config = dict(
    n_kv_head=1,
    d_mlp=1024,
    norm_place='pre',
    rope_fraction=1.0,
    bias='none',
    init_std_qkv=0.0277,
    lr_head=0.00555,
    schedule='wsd',
    steps=11463,
)
MLP neurons of a small language model. Each row is named by its layer, matrix (up: input weights) and neuron, and shows model dimensions 32-223. Each number is 500 + 25 x the weight over its row's rms, rounded and kept within 0 to 999. Numbers have three digits each.
After each neuron's rows, "fires after" lists the tokens most often just before its 100 highest values on Wikipedia text that the model never trained on.

L5.up66:518523446534499504480523502513535529519524516525488511511502494483518481486506525487465501465510488516511453508521476503523541489508525567502560525514497500515537446498526525470526496490463510476491510499490535539507464515524479517529504510492540559535490492532496545474512472465520493519474528535564507540530535537481492487521456507511531478430472460507516450487480483521471488489489481525499514488478512494491471481521504538464535481553497510476474445492515518478496505473547480508448509479507474470456533467501521510500533508490472504527470515486473484503491544528479472501
fires after: " ", " Con", " Di"

L5.up712:505499494515469493491483493476456530494489502505528469536507469516484487446506484507520491548460507527456483505537482466481506523513475520487537511510472480464485474496549485519530516482491443485520488489513473545517513516499520457478570498492467544479488492465490471459481500548498484476517540491493518484529536544506520525541501523507553503499470524509501509511484494480477521500487517508539487491509497521505464489481477501518507482522486505476522516520497510488545465509474488481511468534527479532527492506505470497524460549559508512516480492485475434516534481497489489499
fires after: ".", "0", "9", "5", "3"

L5.up59:503474535511513491501525464490487508501558476498510526481498495485496488498517537501467500459516481505512506491506541462471479534537472522491510532508465516508528454495476508501515498532516497463481522517463477545508478423502543507486479536493529502498550500481521482509507479530487494445495473525468471482527501540502497510507508492533499440490481499493504508492511498515519537483534533514507462481489509548520509495501530519493481480494504500495465541466489498522498522476487456487542480518474497478502507466509481508507507518506456531510532517502488497480533492485500491485
fires after: " ", "\n", "°", "-"

L2.up927:498469499555538511547534495525452486523496527464515499470453501514514519504487450526521472477492490492488518488481517484504437521501483482486501541496509505476493553473482511517462520524481477532533477471543546478498459502478520487520467473479498485483530477466498506498472536501510532479485486513552494505515458493506504499571509522486533487464548471518538492495509483492478486499523514447468546483489498502474469496467502498522494498513512498506459478494489486434550483529497514498492497520492500533506489498467549532513509514554520540470466520493460531494485477497497518507
fires after: ".", " Z", " Q", " P", " K", ")"

L5.up789:486523518535521486517547519468503465513523505497486492479541507507513502488472482498503511484528509475493471478500490480526509478463502461505534490567532487502473534463458495486507511507550493508498542569497483491468478486515476539499485519470487480515510528482516550527458506526511479511558560445497530541482512449525548517480492499515504537482481498507509539533487445548520484535497503459468520497491485460512516505515499526492483507487499474516509483509470489514521478536505491473513508497498496484512528482530525524508504556477506479519497483507486486461495448505476442486
fires after: " ", "s", " |", " the"

L5.up1003:546484520440503507503485478474507526547485494508554489497507544495509463456516506528536488505486563505527509488469497467485450508499552468512469478501472474490532540499531485481481497517469516503550463492496470495471440516524531463493488542494456488542510497501485454468523447515490507539488506505483494514495462535474519468512503541479520503500497526526527477510500487472523454496493514495522519457462492513496491480523518524496503521553511514557492549516542461539461478527508474534511503500498509499484502510463491534498491477469480465519482499486481477492456494494487508509
fires after: " ", "–", "1", "-"

L5.up439:492489498500459446521471487487508510435564503497467525499489472581528489496522493484494519481520532525492491481559519484524487499478556475529492504480454508467506435532496465481552467495475514529522477492492495468508476474523515489514492515511506512500500488511460470503474515483481522521505538495477518521512496522533525501477507478516506494458520535538473542517498496493491525527513484515464526476521537500488481472553458524474531495490516482497494501492489506464519509467470485490498475507492529476513520452487408491517511487542463510501495497515494532428505479477500519489
fires after: "\n", "-", " in"

L2.up775:509495524473486479514499460484467516547512523525529504503507488503530489483478476491500501418488508505526503506452492522511499517460523526472500499490498480501499483493517527460533497514457476476464471460476486535504486549489517511544481531516511514490513486526478550452508483526505469513502527491511498486523491509506497477492505491482470540486518563463543481488536534435448542546466509549511514513490538488484504506493493500441504480489529489490489492525488502481439512495478508531527515529523521502508489514462519488509497477522489502529529541513493495502491530495493494552
fires after: " ", " U"

L5.up704:526503497516492519537531466465468484494499514485509514516479489490524497469492484524488511520500457507456489520485472488541449487474481530505528495553523531521536494538464483517468509455459468532443500492485531475511518504535513514494471499480494511512491492569487520496495483449467460525518464543458514493499473495459479487517476469524522498487456503502548489501464498520471523534499498503484512500485539494488510497558500500529440513473482479512490497456557462512496534457531495485482482530501473521484543536527463494517461527473495538515501528530508487464458541496519474525
fires after: "\n", "2", "|", "===", "e"

L2.up51:482506537487520548543522493480446501495492531487506481514469445490479498482517490525524515496490492513501496542547487556498489545486504531484540562498510508468507514507484490501515544453515536469532529466463480527470449493483524523497471549504487481484490514471501494469526522469460484494488514499476531488501487491463460511475517502520515537454540530502520530474534481519540545485534487511451508461495520497481472503498497505487493496501491473491494495497482461513482492478488479478520498505496480481463483524497476490469511505462549525536505491461511504501511519534496479513
fires after: " S", " G", " F", " St", " counter", "C"

L5.up289:499502510470563475490498471489498481499490458515542457467527498530512500527478508470511481520534538516504482515502549466457530443489493455493477532521483496507514485458473483484521442474521469528466504513468527488480484515510513532517534495485495516522495478531494503533496464529516508540486502485506499534556491517524452533503507488526526515471537494534499485509486509504514530464468538528513511488523458477519468503503489520465475470480487508493498518483503520495518478513482509477557519503513475484484483556485511522517499489503485470489511506496472476496475463501483483499
fires after: ".", "==", " Votes"

L2.up170:506515524501525502529477475507509466536541525513523507498547508494491523490481475512468490474461494526465503532494546463499537479475496476497520465468534460492544516501543476499464496460483551477517472530511498523501539492503494529448502489488505523493509509505524507497483539496547441520500512453470507493493486484504493497529557505494514481531499491438491489481507524527495481471503508537515463520493522486513550570519475541508504508515502526464481453499532496534547508488453501540545513552523482541490524501507506471497492505467513482488510529505510480538463484492524498498
fires after: " a", " the", " A", "A", " an"

L5.up946:458488515524478502533454493483522502465498510512476455502518478527529508500523484509515514521503509518467492500485535497443481474539483485457534522505483495530504482492456508459488509542515468515462459516479456460505543493507487546491541464470515486518511520510513484450468505493516529499538531484509506520449538479447514501484489507506462512483536491462517492484492498534525504535511521448506494475474484484507508528558527457514481501505510485547520508454552511513520472490517482520503481501470498463508460492537519474506480524514529501485532502487477491500523501513494494484
fires after: " ", "–", " a", "s", "-"

L5.up725:473482527517484520479498481494459485500501509474469489510518531468505486500523515475483487423517504467521471493541496521513467551482508516505468510560507480504526485503499480472457486495475509494522514520461511513529475488483501520522528534461499494465466476535454522504484528499517503465517529530545455468499451490540522534495484494529478486506476532476508487488496499557499527468462467423477486489508510513509520481494517485496470505488477531544540510527531491462488533526465528507539472476513504508532515482454511505524483529486495488504494540497509501510490533488472515485
fires after: "\n", "."

L2.up816:540507491489459478522562519533491495485458517489464513462468518521545494508491500470499495496525473512506496512499504485503519520493493560500534496508478508532508512486508512502516500473490511444562522503518549535503490505448467514481470542489531528476459515526501537484494514535496530527484488499501557506480466509501506540509533470435439478442504463482488489492509441476567508489489478465481529489488492556507509523486491473512504518482490497552505517473489494459493517477490522499506528518518494476526534515523498537476554503456494500487530517476463504507487458448524527493
fires after: " D", " T", " F", " |", " c", " W"

L2.up557:503547457451550498489503484465437512488537533525515495501494501457473495448496537536514520500472489513456477518543465495502490532473463495494499518470456494502525478507522508506443516463507537479485529518447468504509495465444455505512526549484485488483495498481492509507494530473544519485515458499515483538527499491518483524494498502496484511492544532514495521472504476488523455475502482476485530476463530523530516515495518488553489475472499527488475490534482477495493478483467477466504502502487516534493496520525503492499466521519526448543522492501509486484557523462536520534
fires after: " S", " F", " G", " R", " St", " Sp"

L2.up528:488502565506499457495460487471492502469528573482487544501504537541511497483469491469508503486513467482505532464495487504495481490499472473471549491521500536548493521550480466522530503484547517499470467527502460514517456497502477513553482503466501496495543530485534495503529530498510519551492521458577519516547491485483465495466473465491521482510510533540477526502475496496523522511488488453459492506503473483484492506428461547488489490469484492508534505494521492501522478499493501542486507514465507483536531534524509509476478466534485527529471493514511555499462514495492501515
fires after: " |", "|", "-", " ", " re"

L2.up484:515500485525489475501499507496467520471499524483524506511512547518485513460533494469542510534485499473507507535518489500492459520504515512488513459479507495485498498512486527474504532524487491508428495471479502497523472463505470504489453516513507480467470496446488490513500504481547523485519472485514545519530552507510549482497518544477550500496550539457479551522499534504535488491492532524486521486462508449511474500535485516538501520512479491487467466509488526503455467480487537512526497507554475538501516498495491508505503552493500484503498479438484476495481489545498503478
fires after: "S", " G", "T", "B", "R", " B"

L2.up863:485490512499523515492491455512534509508514468506466470511467515510530482507499461516519516490485506445463460549470504498492479510517488500529492549530479508450493459488497500512553508478509542477479510453521548508466484470484519471499520510502490508513545497492482530510467529553521506530515497519504539504530508486504521521497521469498517487459451553439478546474436507512453531507505484491498516468459490462500477476509472490507485487483446487469535534477518506488516529541496478469518512507524486517529499471531523494526527475544521543519469519468482471511490517478494455513
fires after: " ", " At", " to", " Be", " O", " To"

L2.up682:514483486482493514487491507486494539540522507512472545558444503546526443505499510547513485543519498487529519548563516475489539500518466536502498524523532515485480476507500534489476537507464544490534485511535541531471527476505532523464460497475499495516498529514498549496512504463468486504500516497496522501488481531513541485464494500527517479505491505484488469461484480483530537520457427513482468512515502489473524508449515516466478515511478495475486466482467504495490522444485505518484479524496471525449525504526440442523469485453490492529543520476474500516486513473500478535
fires after: " ", " F", " Le", " W"

L2.up840:512451467530479490538507511462443503495532482502511546509564518464530507528470477538484474540503510476524512536483473488528504503517516485486503480535496494511458544502499503467453516474525538484545469482462488491466512504504498466522545454460521489467476529545506517520513561524469510515470506532503482485474488478526486483520501517509510537497507461460488499443497509507526475505476516487483478497468506506472531554481504509553491518467455500504486473498461518524522483451467547456510472499519484479484484454507512508521515485537483505476475515466476518553514540529500521481
fires after: "s", "com", "ac", "C", "ci"

L2.up12:462473487498505497531451480470502484514484521521504523493494534515548475510518499482532508513493465498483522521532510486517536475477567516512489485511493520552468547500481490535472523470507515494524470464550514487506441468512525482541487494490525452471536519519499462475489554481440477484491475529528555497471541518483512507504516461540522517473474494515513504489493481502511496505499528548503491529461495507471498501549482503523468502543506517485511495547519461470495483497489473496508529481519500527479481472471503528503535482500495513456491498473445502494535478499454470517
fires after: " F", " G", "\\", "ur", " (", " A"

L5.up1020:515532491511503512522535487495449483503489496526503513554504531503478501455488480498503497499495461519522424490519469521514528501467456519525510514516518542461507502552540497473501536501504510498519544501525515498478487529477528503510486461467506512524487497472455505515496530535522515493513527488469471471520499520505517489496534493542485505512474526522507496539559520520519485426524470470522468517489496547529505463464471519472520497497494512483495475495512515436512460458497525515519509519517512457505514472506486514472493522509504511488485526521540481477508495511485534481
fires after: " the", " his", " a", "Early", " "

L5.up394:472514505512499491486491462491492501502525497516488471556549502502513463515508524478459494496449491489554475496474488536509524483539508429505484502497466484499541494510523507460494509470488470526479463550511495497512546445491534488513530542508474505492477487533517439480511511466514461467532538486469476504511474546479461505499498493468519486494502497538507535498496510442468530525482448444525478452513496537502516522467556472513519499486519495499496508531494476528473521478480509508505525490528530505497554525498503498509504472530489508565546491526494518499446481477466513496
fires after: " ", "–", "1", "o"

L5.up488:501482512523493519509512507508520418483520523515514519502472478449524473526486460504485524455499526468501507546473412473488527543493490475520514513517500475478508520544476512511527489509528522472486463512517563524486499504479482522502489521440519494572471489482458534496516469515480512492466514481488518490534486515492521499505462491511497542501506513500506519491500471493543480555458528516541502458461460475482483517521484508503505489497515463517490517498498468471485497481436494470487497547510479503534498546534464509523534509505509493477526475536513461499463504502440492495
fires after: " ", "'"

L2.up669:479519504487486510511541493498499535489525498488474479522490464502478509471552521474520509513439485476452516475504503524510481509505533504485525490448494468466482531565524544465546498462481518457489490495485522505510526511444508506499478456519508542493498499462469485465532502464450466508482489501510485535480482513471443461555497532495552492463495528496489444501574500478497526472507453468493528516485491449488483504526473478520512491496515520552507503465498511494446532506522492501505535518516514483460506507519490502497508530515505555534538500521461489493475471499500489527
fires after: " ", " (", "-", " He"

L2.up374:446492538484572527523521483497470547446454511473485521506451500503482516477523531487478482472522509492503494519488487470519497487472498487512485456513470504488482525515472491528494513492483499499525470480498483528504555478535521498495488500517452493482506520482509463488510470530498505544514509496463453514494472479499519506542523511476515487479515475504477478494449458510488530535522469496505495481465505511457469517505499476504495470503519501511466507456499533500502517489531541516462513511481479528477524546524486489505416452535487547511524482487546512517507473468514514482
fires after: " F", " E", " S", " X", " He", " Le"

L2.up212:503501479494520467564476428481470517530546540516548471558450481451461515526514455531527493515477492486480477509492490477520525493517501521526488548507486583492483538515520504502481503505568503476511484450532491512486497479547474450542523492506501469503499515533529486489481495482485494498500545497513499531509484518484500497519516464503487532466525495480474473454496529510485458492496518465525467484497510510504463523479489474485526489532509479509522486524461495513472528487553532500512533475487556453511488476513491457505505517486512469491514491520497481517492454529518476499
fires after: " G", "V", "G", "s", " F", "F"